Weights of a small transformer language model.
Size: width 160, 2 heads of 64 (1 for keys and values), 16.1M parameters.
Training: a variant of Muon for these matrices, 501M tokens, 7639 steps.
MLP neurons of a small language model. Each row is named by its layer, matrix (down: output weights) and neuron, and shows model dimensions 48-143. Each number is 128 + 24 x the weight over its row's rms, rounded and kept within 0 to 255. A neuron's up and down rows have the sign that makes its largest values positive.
Before each neuron's rows, "raises" lists the tokens whose logits its output raises most directly, leaving later layers aside.

raises: "s", "====", "t", " 2012", "over"
L5.down75 [143 166 126 109 116 126  99 132 109  79 146 137 141 119 132 102 140 121 146 115 134 138 112 107 140 178 117 147 116 154 129 105 118  99 103 136 117 121 109 140 148 107 150 127 167  85 134 114  91  90 120 103 121 116 127 137 160 116 131  49 147 115  96 109 128 102  93 117 112 152 116 142  71  90 127 140 135 121 103 123 109  96 131 106 114  84 117 126 138 155 142 135  72 143 114 136]

raises: "s", " ", "-", " and", ","
L7.down384 [140 172 148 115 154 129 128 159 140  79 124 125 164 146  97 148 138 161  94  74 129 130 167 132 143 113  92 151 119 110 143 131 116 119 134 128  86 149 119 134 143 121 166 132 107 102 134 132 126  83 147 108 107 129 154  97 178 110 102 135 136 101 127  88 161 119  96 105 142  73 115 122 134 102 162 149 130 150  89 116 113  96  93 147 118 118 141 124 148 131 115 104 117 142 120 139]

raises: " and", ",", "-", "'", "."
L6.down37 [ 98 140 134 110 127 125 106 170  85 142 104 143 122 130 145 130 173 152 153 121 138 115 136 103 127 123  90 131 112 133 200 129 139 174 192 150 153 113 119 149  90  42 158 133 130 170 134 136 165 121 149  93 147 109 120 149 149 124 104 112 123 121 108 149 136 113 104 113 122  92 102 132 133 141 137 145 143 135 110 115  98 118 121 147  95 122 158  99 143 141 141 128 140 149 130 132]

raises: "s", " ", " and", "-", " |"
L7.down376 [ 89 137 134 139 142 128 160 123  94  56 126 116 114  80 111 151 114 143  62 110 156 120  97 126 127  83 110 116 128 109 151 146 120 108 121 106 137 134 149 115 103 163 164 124 136  98 139 139 134  97 138 109 118 105 108 130 123  96 137 114 155 140 185 107 121 132 119 161 143 106 165 108 154 127 104 168 146 125  88 149  97 113 122 116 106  92 156 142 132 171  94 125 140 143 144 187]

raises: ".", " and", ",", " in", "ivo"
L9.down400 [145 122 150 130 104 188 154 110 126 120 145 142 133  92 151 127 143 100 111 116 146 151 152  93 120 170  98 162 139 123 148 119 110 153 108 116 145 112 132 155 123 139 165 145 128 122 169 120 119 140 142 152 153 116 116 133 152 136 130 110  96 116 138 159 169 153 120  85  72  52  95 124 177 146 160 138 143 141 146 126 134  93  91 108 152 139 132  99  85  95 110 124 164 172 116 103]

raises: ").", "-19", " than", ");", ";"
L8.down93 [107 160 167 105 124 166 149 123 131 128 131 119 122 118 155 139 132 117 135 128 162 129 129 173 127  98 134 138 158 146 189 126 119 169 137  88 138 127 135 113  96 154  90 123 124 128 152 130 126 124 127 117 116  91 119  76 103 110 100  72 102 102 132 124 118 122 101 144 120 152 151 137  97 164 148 126 183 124 132  75 107 123  95 164 157 105 134 111 126  80 140 154 134 158 130 133]

raises: " the", " him", " his", " them", " any"
L9.down389 [ 88 137 177 137  97 151 120 155 146 103 130 139 140 167 102 176 109 121 131 125 145 127 124 137 127 125  81 132 143 133  78  83 157 115 162 153 134 149  71 100 114 131 109  97 107 159 130 150 108  91 135 145 145 143  95  71 140  97 133  90  77 134 110 171 156 103 136 172 138 140 120 129 131  93 132 149  92 151 116 127 135 100 117 135 144 139 103 131 110 109 130 132 119 123 146  99]

raises: ")", ");", "):", ").", "),"
L4.down469 [ 98 154 111 129 116 117 158 132 150 140 109  97 105  78 157 167 113 133  61 136 147 122 127  99 132 123 161 156 174 113 160 159 144 109 141 158 157 148 129 122 129 114 129 146 106 121 121 151 127 138  96 120 151 119 142 141 139 117 131 123 151 111 148 177 138 102 108 119 132 149 106 120 107 124 117  98 158 108 119 148 105 159 141 133 132 107 126 156 168 102 165 173 133 185 154 115]

raises: " ", "-", ",", " and", "s"
L8.down272 [141 168 172 123 167 100 159 143 111  91 143 144 125 115 108 144 145 144 147 101 136 163 121 153 163 111 118 159 121 115 165  95 105 167 134 125 113 143 144 143 110  92 139 134 121 139 168 124 138  93 170  66 127 121 109 113 141  72 147 107 174 118  95 125 150 107  94 130 164  96  93 168 126 122 138 134 115 140  92 136 116 125 127 136 116 132 122  92 141 151 112 103 112 145 140 163]

raises: "-", " to", "t", " for", " the"
L4.down64 [ 96 141 141 106 125 118 120 140 122 125 122 134 134  87 125 120 108 100 150 116 153 181 123 174 110 116 133 137 125 121 140 143 113 146 111 146 125 108 110 127 114 135 153 125 137 121 118 191 164 112 131 148 115 156 128 147 113 128 120  92  99 137 126 124 102 134 118 140 139 121 108 134 118 142 139 149 195 198  72  95 123 116 138  98 121 182 132 137 196 130 134 116 136 153 121 139]

raises: ".", "ly", ",", " to", " for"
L2.down518 [137 117 104  98 151 109 135 123  81  94 140 113  92 111 177 141 140  92 132 108 100 131 114 163 129 136 111 105 162 127 166 138 144 143 135 116 150 124 113 141 177 129 144 112 154 162 134 104 156 144 109  79 158 105 123 159 155  90 110 139 134 155 113 112 132 130  95 156 139 126 122 120 106 133 144 122 162 161  90  98  82 145 124 101  93 182  86 146 101 110 123  87 110 174 128 141]

raises: "ing", "ed", "ably", "ory", "ers"
L8.down77 [152 132 135 141 112 122 134  62 125 120 135 141 150 130  79 117 118 145 110 178 127 148 113 130 127 100 101  93 128 129 125  94 140  72 102 142 138 161 163 141 140 102 148 179  92 120 139 117 124  84 121  78 147 135 177 131 144 119  88 148 132 107 118 105 163 149 112 122 155 143 120 124 100 139 102 117 146 107  72 157 143 165 110 145 146 139 125 128 105 132  94 135 148 146 108 134]

raises: ")\"", ")", "),", ").", ");"
L13.down414 [116 129 103 140 124 122 143 103 141 146 143 119  86 108 160 108 127 160 132 101 126 138 135 128 152 150  98 115 109 132 186 150 124 160 152 200 139 153 124 153 133 165 119 128 117 101 137 107 148 128 138 133 127 106 107 135 139 126 140  84 127 118 157 176 128 149 107 129 147 144  78 118 136 128 128  86 115  95  70 161 136 155 134 148 174 133 122 100 164 135 143 145 108 126 139 116]

raises: "\"", " ====", "\")", "\";", "\","
L8.down100 [139 145 136 140  71 102 110 146 117 121 147 108 111 113 130 171 112 135 161 142 161 162 145 124 122 120 103 135 103 134 134 104 196 137 134 155 137 143 157 112 103 117 133 114 116 155 118 115 118 115 147 131 104 110 112 135 143 124  83 117 170 134 114 120  73 117 131 140 200 117  63 138 117 126 120 121 103 128  86 122 118 135 122 175 145 141 166 128 103 158 124 107  88 149 133 160]

raises: ")\"", "\")", ")", ");", "):"
L12.down331 [115 131 159  88 118 104 166 109 177 130 123 104 114 137 147 113 110 155 118  75 119 114 144 118 137 114 136 134 122 105 150 142 132 157  78 169 126 137 134 127 140 136 100 121 120  90 111 114 119  99 130 120 116  96 118 145 119 114  90  96 107  85 190 132 117 140  86 138 178 148  77 123 173 144  99 107 152 127  91 129 112 121 132 137 137  79 129  99 163 134 126 127  99 134 116 126]

raises: " and", " ", " |", ",", "-"
L8.down150 [137 150 158 118 158 132 149 169 118  84 153 117 150  97 157 169 164 147 134  83 123 116 158 149 143 105 129 140 137  74 164 121 121 142 129 121 104 145 171 121 111 103 137 122 136 140 160 119 140 103 167  55 142 124 105 129 149  97 102 131 143 105 147  99 118  89  55 133 173 109 102 148 135 113 149 171 143 121 103 149  97  99 106 143 127 143 134 126 114 158 138  96 120 128 136 144]

raises: "ation", "s", "ations", "n", "ions"
L5.down265 [ 99 146 101  99 121 100 153 155 133 105 153 125 159 134 112  97 117  93 169 177 165  85 122 120 136 141 104  92 117 104 126 135  99 158  86 146 132 107 167 148 134 124 118 141 127 144  95 109 109 100 133 112 135 119 176 137 124 152 159 137 125 106  92 113 144 163 133 100 118 123 110 123 120 130 120  98 143 157 141 200 107 140 172 119  92  89 138 108 130 124 181 104 158 157 117 130]

raises: " of", ".", " |", " he", " ("
L8.down531 [ 84 136 149 123 143 141 111 112  97 138 170 130 159  78 154 135 188 106 125 116 118 144  89 107 122 123 133  73 135 133 124 164 118 145 101 113 124 130 108 105 128 112 129 138 138 123 102 100 123 114 119 124 128 119 119  92 153 131 104 143 132 115 101 126  72  99  96  77 115 122 123 149 166  96  99 100 113 139  77 104 124 165 120 154  75 142 105 116 163 140 102 107  85 151  91 149]

raises: "-", ".", ";", ",", " "
L2.down79 [ 78 107 163 164 115 125  73 135  94 104 144 135 133  91 137 161 151 148 135 133 113  90 121 134 135 133  95 117 142 131 154 115 122 117  70 141 158 132 153 161  59 123 171 151 181 138 185 123 139 100 141 123 133 142 166 141 148  99 123  91 140 130 131 129 129 150 140 147 136  88 151 169 117 112 129 158 136 124 112  85 114 138 145 159 158 105 127 126 111 180 110 114 147 168 157 126]

raises: ",", " in", " and", " |", "\n"
L4.down524 [131 150 133 120 105 107 142 113 144  73 137 128 108 112 151 160 129  72 127 104 136 120 133  99 141 116 102  95 136 103  81 158 101 138 118 149 127 136 134 118 144  87 128 142 129 173 141 116 151 148 144 138 149 123  90 116 128 130 106 144 171 123 128 117 167 158 128 101 146  65 141 124 123 121 128  89 134 140 137 134 101 123 138 123  68 113 156 139 148 119 164 102 111 121  77 131]

raises: "-", "/", " of", " (", " in"
L8.down318 [154 114 126 120  87 148 147 112 145 118 135 125 138  68 150  91 114 106 101 100 154 145 126 119 109 132 174 141 121 124 152 135  95 136 109 108 106 129 158 141 127 100 128 168 150 159 160 122 122 126 126 119 114 116 140 145 110 119 115 128 168  89 122 115 146 101  83  79 112 112 141 146 131 148 152  97 104 122 100 118 123 146 119 134  86 123 137  90 169 150 129 111 166 147 114 130]

raises: "-", " and", ".", "f", ","
L6.down279 [140 156 148 112  96  96 110 141  96 115 102 101 144 118 144 117 144 116 100 105 125 149 117 103 117 142 105 120 135 115 153 125 107 125 131 138 115 135 134 126 161  62 121 125 163 133 123 130 116 115 189 113 152 109  91 135 117 113  79 131 138 147 122  80 145 104  92 129 130 105 124 131 127 127 131 172 121  97  85 137 132 147 101 169 132 140 116 151 123 176  77 156 128 100 133 132]

raises: "\")", "===", "====", "\"", "weight"
L8.down115 [119 154  82 162 103 148 152 136  95 150 109 135  87 122 126 108 134 103 147  96 105  83 133 146 101  86 132 145  93 141 137 113 177 113 117 167 104 137 150 124 125  94 101 122  86  96 101 146 150  64 135 112 161 124 126 101 129 113 131 103 110 130 130 134 106 145 122 140 193 137 129 108 124 191 148 122 105 149 140 125 109 121 132 171 156 126  99 130 124 113 124 112  87 126 149 113]

raises: " of", " ", ".", "-", ";"
L2.down498 [149 148 152 111 131 107 114 145 145 124 144 133 135 124 130 175 162 114 152 107 126 133 136 109 147 129  98 169 141  81 127  76 121 134 151 157 106 128 123 146 105  68 166  94 122 137 184 141 112 129 119 120  89 105 124  88 133 110 126 110  99 101 134 135 109 115  97  93 151 110 165 111 152 110 147 120 115 157 120 127  95  93 138 160 130 125  78 127 180 157 136 176 122 136  96 163]

raises: " and", ",", "),", ".", " with"
L13.down86 [126 106 127 159 128 139 143 182 115 154 140 131 169 117 155 112 135 144  87 105 150 152 139  67 105 138 100 113 109 105 168 102 150 156 143 112 159 150 132 104 117  58 162 127 150 185 136 121 108 155 141 161 163 135 133 107 154  86 139  97 116 108 129 140 152 122 109 160  87 118 135 128 116 117 101  91 146 121 132 156 109 110 119 124 159 170 165  98 104 104 158 116 105 168 109  93]

raises: " for", ")", ").", "),", " to"
L12.down30 [156 144 109 166 147 149 143 120 148 125 140 132 104 104 136 115 106 101  88  94 100 126 141 136 103 141 179 142  70 119 107 112 127 152 137 111 153 118 176 156 155 152 106 110 135 107 101 107 135 137 111 135 147 112 125 124 160  72 105 102 144 133 138 119 103 149 109 109 118 112 119 119 167 145 153 101 137 166  95 114 138 127 109 139 130 157 133 153 143 145  99 154 107 105 106 123]

raises: ",", " of", ".", " (", "'"
L2.down326 [121 134 123 119 133 132 125 108 125 120 137  90 145  90  95 193 165 129 136 110 104 119  82  96 125 144 109 172 115  73 150 136 112 133 152 151 162 133 149 129 114  73 121 109 167  85 132 107 121 147 112 130 166 165 124 133 104 177  87 140 131 130 115 146 140  96  91 131 145 124 145 129 133  76  74 101 145 144 101 135  98 168 174 126 124 121 158 167 161 124 110 100 141 136 102 112]

raises: "^{2})", "”.", "playing", ").", "self"
L12.down128 [134 129 138 140 119 164 108 106 150 141 107 117 136 125 133  82 153 144  54 112 133 116 114 135 129 144 169 140 123 102 111 102 118 121 116 111 155 132 121 122 148 130  96 107 142 174 124 133  98 127 133 143  98 143 125 131 152 115 172 121  85 160 119 132 110 150 106 107 136 154 138 108 100 142 123 130 128 126 128 151 169 122 122 144 126 121 122 131 113 123 115 143 129 133 129 160]

raises: ".", " |", " and", "\".", " a"
L9.down361 [152  99 136 114 120 141  98 115  47 123 135 102 178 102 133 167 150 165 113 117 146 123 113 105 103 117 135 125 115 162  71 124 147 149 138  37 153 107 125 125 134 137 161 130 118 177 127 127 136 170 148 155 183 152 110 107 139 116 144 120 161 136 148 121 115 115  73 132 161 113 155 106  97 108 125 166 107 154 121 118 121 150 100 154  89 156  82 127 123 133 130 113 119 152 143  99]

raises: "s", "-", " and", " ", ","
L5.down408 [130 140 155 116 170 117 145 149  97  75 109 123 144 121 129  81 157 162 116 115 133 124 171 125 122 146  96 120 132 138 166 102 121 128 140 159  85 164 105 136 101 122 159 131 124 136 154 129 120 141 160 147  94 121 161  64 154 102 108 118 128 107 117  66 119 114 103 164 172 106 136 135  96 118 156 145 156 146 156 144 112  79 144 159 133 117 138 130 138 156 130 112  99  91 182 123]

raises: "ed", " his", "ing", " him", "ance"
L7.down20 [122 107 145 124  96 139 139 124 135  95 167 152 137 128  63 152 133 160 102 145 128 104 150 149 117 100 103 126 137 126 116 101 112 107 172 116 128 145  79 129 147 129 138 146 111 112 116 174  78 110 131 161 168 114 130 104 113 169 101  84  84  84 147 145 146 143 134 145 145 151 147 109 155 111 125 159 104 132 132 148 140  99 104  80 120 119 102 171 129 143 139 101 124 122 148 119]

raises: ".", "\n", ",", "-", " ("
L4.down295 [105  92  96 106 138  94  93 113 104 103 159 131 126  64 118 136 151 168 127 100 108 151 107 107 149 143 141  96 117 128 165 148 108 136 159 104 119 131 125 105  92  88 158 183 131 148 151 143 138 119 132 129 113 123 128  90 121 120 118 107 134 126  94 116 104 116 121 100 114  97 140 146 139  85 157  87 139 148 111  96  69  95 109  97 124 126 160 121 135 133 136 123 118 150 105 123]

raises: "s", "ial", "ation", "a", "i"
L4.down538 [173 133 148 120 137 156 136 134 117 130 126 125 162 120  86 142 140 131 170 147 122 125 107  92 152 170 115  95  80  93 193 152 118 111 156 136  86 129 177 144 171 104 143  95 145 177 119 155 153 106  98 122 185 148 119 154 119 121 127 159  99 107 120 135 143  97 118 104 165 126 116 107 153 121 161 114 188 112 153 151  89 131 122  93  77 148 118 132 126 140 144 161 116 159 153 117]

raises: " |", ",", " and", ";", "-"
L4.down480 [ 88 117 138 119 146 115 168 120 106 122 164 105 124 132 156 173  96 165  98  73 131 120  72 126 150  97  97 143 137 126 137 116 135 135 132 137 115 118 159 167 111 104 112 156 150 130 183 165 133 143 138 124 135 145 135 122 127 106 124  98 136 102  91 148 123 127  54  96  73 117 119 137 126 156 110 145 154 160 122 116 107 138 159 131 160 151 143 141 158 177 171 143 122 106 123 163]

raises: "s", "y", "t", " ", "-"
L6.down99 [111 130 122 119 130 133 131 149  89  97 149 134 150 138 105 152 127 132 124 132  87 117 140 123 128  90 120 149 115 129 162 125 127 140 121 150 161 120  96 158 145 109 135 116 110 124 152 136 120  69 162 133  72 151 162 122 154 114 127 145 158 143 116  97 123 109 106  89 143 130 111 112 111 119 120 165 183 122  43 110  88 125 105 127 112  83 116 133 138 119 137 130 121 132 140 132]

raises: " and", ",", "-", ";", " "
L2.down162 [142 124 121  89  93  85 161 149  93 126 143 114 135 113 104 152 137 100 135 107 134  96 106 111  93 121  88 101 166 140 156  98 155 144 129 101 117  86 173 120 105 146 112 133 129 130 132 115 107 161 141 132 152 117 105  98 141 132 126 148 167 127 129 141 131 105  86  96 145  95 128 131  87 146 135 140  75 156 161 167 111 152  96 151 140 125 156 129 136 162 128 116 119 132 122 153]

raises: "y", "ier", " same", "\".", " latter"
L12.down220 [ 92 117 129 151 124 139 114 123 108 102 113 147 178 161  61 156 100  97 118 110 125 119 102 115 131 129 173  93 146 109 135 139 154 130 133 148 124 102 164 134 160 141 121 132 132 100 117 119 117 156 129 141 156 131 142 118 135 134  81 153  86 120 117  92 114 109 131 116 151 121 154 150 107 150 132 202 108 127  96 142 124 114 120 160 163  96 163 128 145 154  80 116  77 151 104 139]

raises: "ing", "ed", "led", "ness", "ø"
L8.down39 [141  84 140 138  81 128 114 146 147  94 153 116 121 118 152 157 148 124 153  94 106 145 114 143 167 160  99 156 115 119 165 109 154  87 166 128 117 133  91  99 133 108 164  99 109 131 122 105 114 106 116 114 148 120  88 144 166 140  88 142 130 135 108 105 180 130  94 145 180 103 140 135 182 131 145 165  93 153 141 192 129 134 105 131 147 161 136 114 130 129  90 146 166 101 126 173]

raises: ",", "a", ".", "e", "es"
L8.down304 [172 167 109 126 123 148 105 127 101 145 154 114 105 108  93 143 140  88 183  84 158 108 126 111 135 101 123  96 138 130 157 139 127  87 121 105 127 126 151 144 115  76 123 153 175 127 103 167 133 121 124 136 139 126 129 144 120 139 128 141 156 152 114 142 140 119 146 105  50 124 108 109 126 104 160 131 153 136 151 133 134 165 102 161 141 162 132 110 106 128 131 165 143 106 142 127]

raises: " ", "-", ",", " and", " of"
L8.down163 [121 175  99  86 152 100 137 141  90  91 130 133 159  89  77 132 151 141 108 115 113 139 169 141 158 141 141 140 108 126 135 129  98 137 146 132 125 152 112 143 124 110 169 136 139 100 186 130 130  96 154  84 135 130 123 121 165 112 131 137 158 122 143 123 141 143 107 135 163  87 131 136 158 107 131 114 145 127  84 144  84 107  91 136 138 143 105 126 185 157  87 116 109 157 125 110]

raises: "ned", "ful", "ffer", "ed", "ably"
L7.down102 [118 118 137 159 142 146 139 121 162 111 119 148 131 183  85 136 134 155 103 179 115 171 151 119 136 112  87 135 144 137 137 143 165 160 139 155 151 138 139  90 124 124 143 116 117  85 128 156 144  76 141 100 132  67 124  99 134  98  87 126 170 120 124 140 142 141 136 177 144 133 166 105 102 127  76 163 128 112 121 167 147 132 111 152 181 134  99 157 137  85 107 133 135 125 110 122]

raises: ".", "-", ";", ",", " and"
L4.down294 [124 111 153 148 114 124 127  97  95 101 115 163 112 124 148 144 156 118 141 134 158  77 104 144 109 109  81 133 131 138 119 147 142 100 107 113 160 136 151 107 110  82 195 112 157 170 134 112 120 121 125 171 170 111 122 112 150 137 141 134 128 149 159 128 147 150 137  63 109 128  89 119 142  85 132 171 124 108  90 123 134 166 123 130 152 145 139  86 137 135 148 108  99 147  87 130]

raises: "ed", "e", "t", "ing", "ther"
L6.down414 [118 155  95 136 130 144 142 113 160 138 109 137 135 116  84 127 107 121 166 115 118 121 106 111 147 141 104 158 141  95 136 104 173 140 149 145  96 151 100 156 127 121 137 153 162 140  88 184 139  84 127 119 156 116 140 122 114 106 106 149 156  71 104  99 160 102 120 160 134 119 120 145 139 167 147 172  99 105  85 130 128 158 143 122 131 181 110 112 143 114 121 123 103 142 133 163]

raises: " to", " for", " towards", "ale", " upon"
L9.down263 [117 107 133 114 144 154 108 127 191 143 162 145 136  83 165 166 154  97 114  97 156 156  38 148 101 109 168 165 108 136 197 104 140 146 120 117 136 134 128 151 163 106 113 110 121 142 135 122 146 140 106 132 121 138 141 124 146 110 143  92 128  90 126  85 127 119 161 154 124 117 148 131 124 125 132 127 178 152 120 124 138 156  97 133 112 182 154 121 126 108 116 142 100 162 119 132]

raises: "age", "went", "ing", "al", "ed"
L6.down598 [147 134 151  84 139 116 139 144 102 154 195 114 133 125 137 130 177  98 132 152 125 172 131 113 116 139 120 176 115 128 163 139  92  90 128 135 115 156 125  87 155 168 130 126 101 156 164 134 108 130 157 109 149 105 130 112 185 116 150 137 132 146 131 112 132 127 106 131 169 137 120 133 144 102 133 171 101 116 104 140 126 113 122 107 172 149 131 159 143 158 108  88 117 147 156 162]

raises: "'", "-", ",", " ", " in"
L6.down141 [135 123 148 146 115 132 105 104 119  69 100 136 129 133 113 160 110 124  77 114 111 132 145  98 152 119 133  93 129 103  92 165 116 142  99 120 124 140 158 170 128 140 124 149  86 140 159 124 175 133 122 132 152  77 134 156 169 105  98 138 139 126 151 150 145 140  97 156 159 113 142 138 162 113 135 103 171 139 101 112 107  91 132 124  91 123 166 123 113 108 114  97 137 152 102 118]

raises: " and", "-", "s", " &", "."
L5.down388 [102 125 176 100 132 107 162 158 131 100 132 123 142 110 130 110 148 124  60 105 111 125 118  82 158  95 125 141  91  97 170 124 119 118 139 117 104 163 117 152 121 115 177 135 146 135 161 135 153 110 157 140 113 135 161 111 126  88 106 160 155 118 115  59 131 142  70 110 136 127 132 144 132 122 156 137 170 141 114 149 102  74 118 143 131 117  82 115 146 147 113 114 128 151 135 127]

raises: ",", " and", "\n", ".", " of"
L5.down234 [ 90 121 155 129 126 111 182 100  78 134 135 163 104  84 106 133 169 120 123 162 114 162  96 100 126 112  90  57 118 114  83 107 109 160 158 127 124 107 124 156 122  99 151  99 109 130 106 144 121 128 148 140 155 150 128 120 138 133 147 137 118 105 123 102 168 158 110 131  77 100  95 153 122 133 136 112 141  88 113 149  74  96 174 179  90  95 116 140 126 154 153  69 109 151  98 134]

raises: "-", " ", " and", "a", " of"
L6.down375 [146 140 165  83 129 128 129 149 103 106 134 145 120 128 106 130 162 127 116 128 151 133 141 135 130 110 115 141 111  71 171 138  81 130 123 141 118 142 111 125 137 113 170 113 148 144 189 141 155 118 171 125 118 125 121 118 137 105 143 156 156 135 132  62 144 107 127 121 174 106  68 149 129 120 161 152 133 101 110 164 115 102 120 142 161 100 115 120 180 127 134 132 139 131 151 130]

raises: "s", "y", "ies", "'", "a"
L4.down587 [127 129 160 105 141 105 117 177 119 134 114 164 109 148 125  75 140 128 118  97 121 128  92 117 119 151 131  89 126 103 142 102 142 103 122 157 106 118  79 159 112 104  83 120 121 137 158 167 117 116 122  77 129 123 149 130 132 123 133 116 114 111 111 113 133 112 132  91 144  84 101  78 107 134 125 137 124 116  79 117 108 145 117 130 103 130 153 132 164 139 122 157 113 121 145 141]

raises: "ical", "a", "t", "y", "ist"
L7.down395 [119 138 113 118 146  72  93 132  70 145 130 173  96 141  62 131 118 173 170 119 151 104 117 108 150 114 157 138  99 149 146 110 109 109 176 124 150  93 141 160 108 120  87 127 158 177 149 182  85 122 122 135 107 115 120 114 105 128 100 153 133  81  65 130 110 149 145 144 119 143 124 132 138 124 146 158 128 151 114 131 169 142  86 125 131 164 121  96 136  79 111 142 111 115 152 141]

raises: ";", ".", ":", ",", "\n"
L4.down463 [ 69 131 147 134 120 132 143 128 128 128 175 145 129  99 122 128 130 136 111 124 121 106 101 143 111 121  65 160 128 122 144 147 136 110 131 119 144 108 143 118 105 106 113 141 104 144 144 177  62 146 138 164 123 114 160 127 110 155 157  85  85 135 113 149 149 129 120  91  77 161 125 138  72  70 171 132 142 153 156 109 117 128 113  98  97 143 176 113 154 133 117 146 105 139 116 152]

raises: "\n", " and", " (", ",", "-"
L5.down7 [102 102 144 121 155 117 148 108 127 121 170 137  90  63 130 113 142 129 115  76 123 118 122 114 132 138  89 139 136 112 112 113 132 141 143 142  97 190 124 161 138 100 128 145 138 126 108 135 123 148 142 128 125 103 111 145 103 150 119 116 117  80 111  86 151 119  98  95 111 123 114 123 110 120 137 109 142  92 121 122 134 105 164 133  98 144 175 157 146 127 162 129 124 156  73 181]

raises: "'", ",", "’", " ", "-"
L4.down300 [125 138 147 140 105 125 142 142 110 119 146 104 112 141 134 140 150 121 135 127  96 157 154 140 157 136  99 117  91 120 161 131 107 117 106 162 134 141 194 156  92 102 153 122 127 135 166 101  94 126 156 105 156 130 134 157 162 110 153 186 140 160 121 131 181  84  92 151 168 117  98 139 149 139 117 109 180 133 112 102 103 111 124 126 129 146 116 139 126 125  87 125 124 144  95 132]

raises: ".", " and", "-", ",", " in"
L5.down429 [ 80 175 160 115 135 123 143 133  83 141 184 106 142  70 112 152 140  80  94 111 133 113 118  80 129 127 111 134 129 101 142  75 121 142 123  87 168 170 116 165 130  84 129 110 146 132 134 173 132 138 142 125 150 136 112 121 110 151 145 102 131 130 133 133 142  82 123 129 110 114 136 124 125 138 137 166 134 136 104 125 102 102 132 150 114 120 123  95 140 178 115 134 125 145 135 158]

raises: "ing", "ed", "ies", "ative", "ated"
L6.down527 [150 140 178 124  89 141 114 122 115 142 127 157  88 142  76 111 143 149 131 148 107 146 112 141 149 139 151 107  97 112 121 105 136  81 138 150 135 107 163 124 147 113 132 119 120 147 146 136 142 127 166 123 167 107 119 179 124 142 142 117 105 133 143  90 161 147 136 128 130 146  83 108 151 143 125 140 102  89 127 159 152 118 119 122 191 144 180 118 137 149 131 140 159 149 154 128]

raises: " of", "s", " and", " with", ","
L4.down126 [124 148 116 116 130 106 149 140  96 114 130 116 134  91 135 133 175 125  97 100 117  84  90 114 138 135 146 132 162  97 130 114  92 138 135 143 186 138 126 103 130 108 122 140 166 154 119 127  93 147 153 143 132 130 123 139 122 118 132 132 110  84 137  96 153 138 119 162  69 136 147 106 133 108 177 103 110 165 157 128  88 138 107 143 110 156 141 101 155 104 183 142 144 122 117 104]

raises: "-", " and", "ed", " ", "."
L5.down603 [170 175 165 109 120 100 145 130 111  95 129 160 142 113 127 139 126 141 143  95 103 137 160 103 153  96 127 112 109 126 158 109 112 109 153 127 117 134  95 161 121 146 124 138 122 115 159 116 163  80 166 123 152  59 149  91 136  83  97 144 131 127  98 105 168 134 118 118 151  91 121  86 112 107 179 132 162 158 141 117 104 102 125 167 161 124  94 134 114 174 123 116 140 158 136 135]

raises: "-", " and", " ", "s", ","
L7.down461 [146 160 154 106 125 102 149 163 124 120 125 126 127 134  88 132 157 138 113 141 113 168 177 136 138 139 147 134 142 115 128 125 138 131 144 138 114 127 110 143 137  83 142 121 145 122 177 149 124 119 119 118 107 112 134  90 166  99 124 144 188  85  87  85 132 125 118 112 142 106 141 160 119 122 146 131 126 131 111 126 121 108 111 144 129 117 108 133 154 157 143  94 129 107 137 124]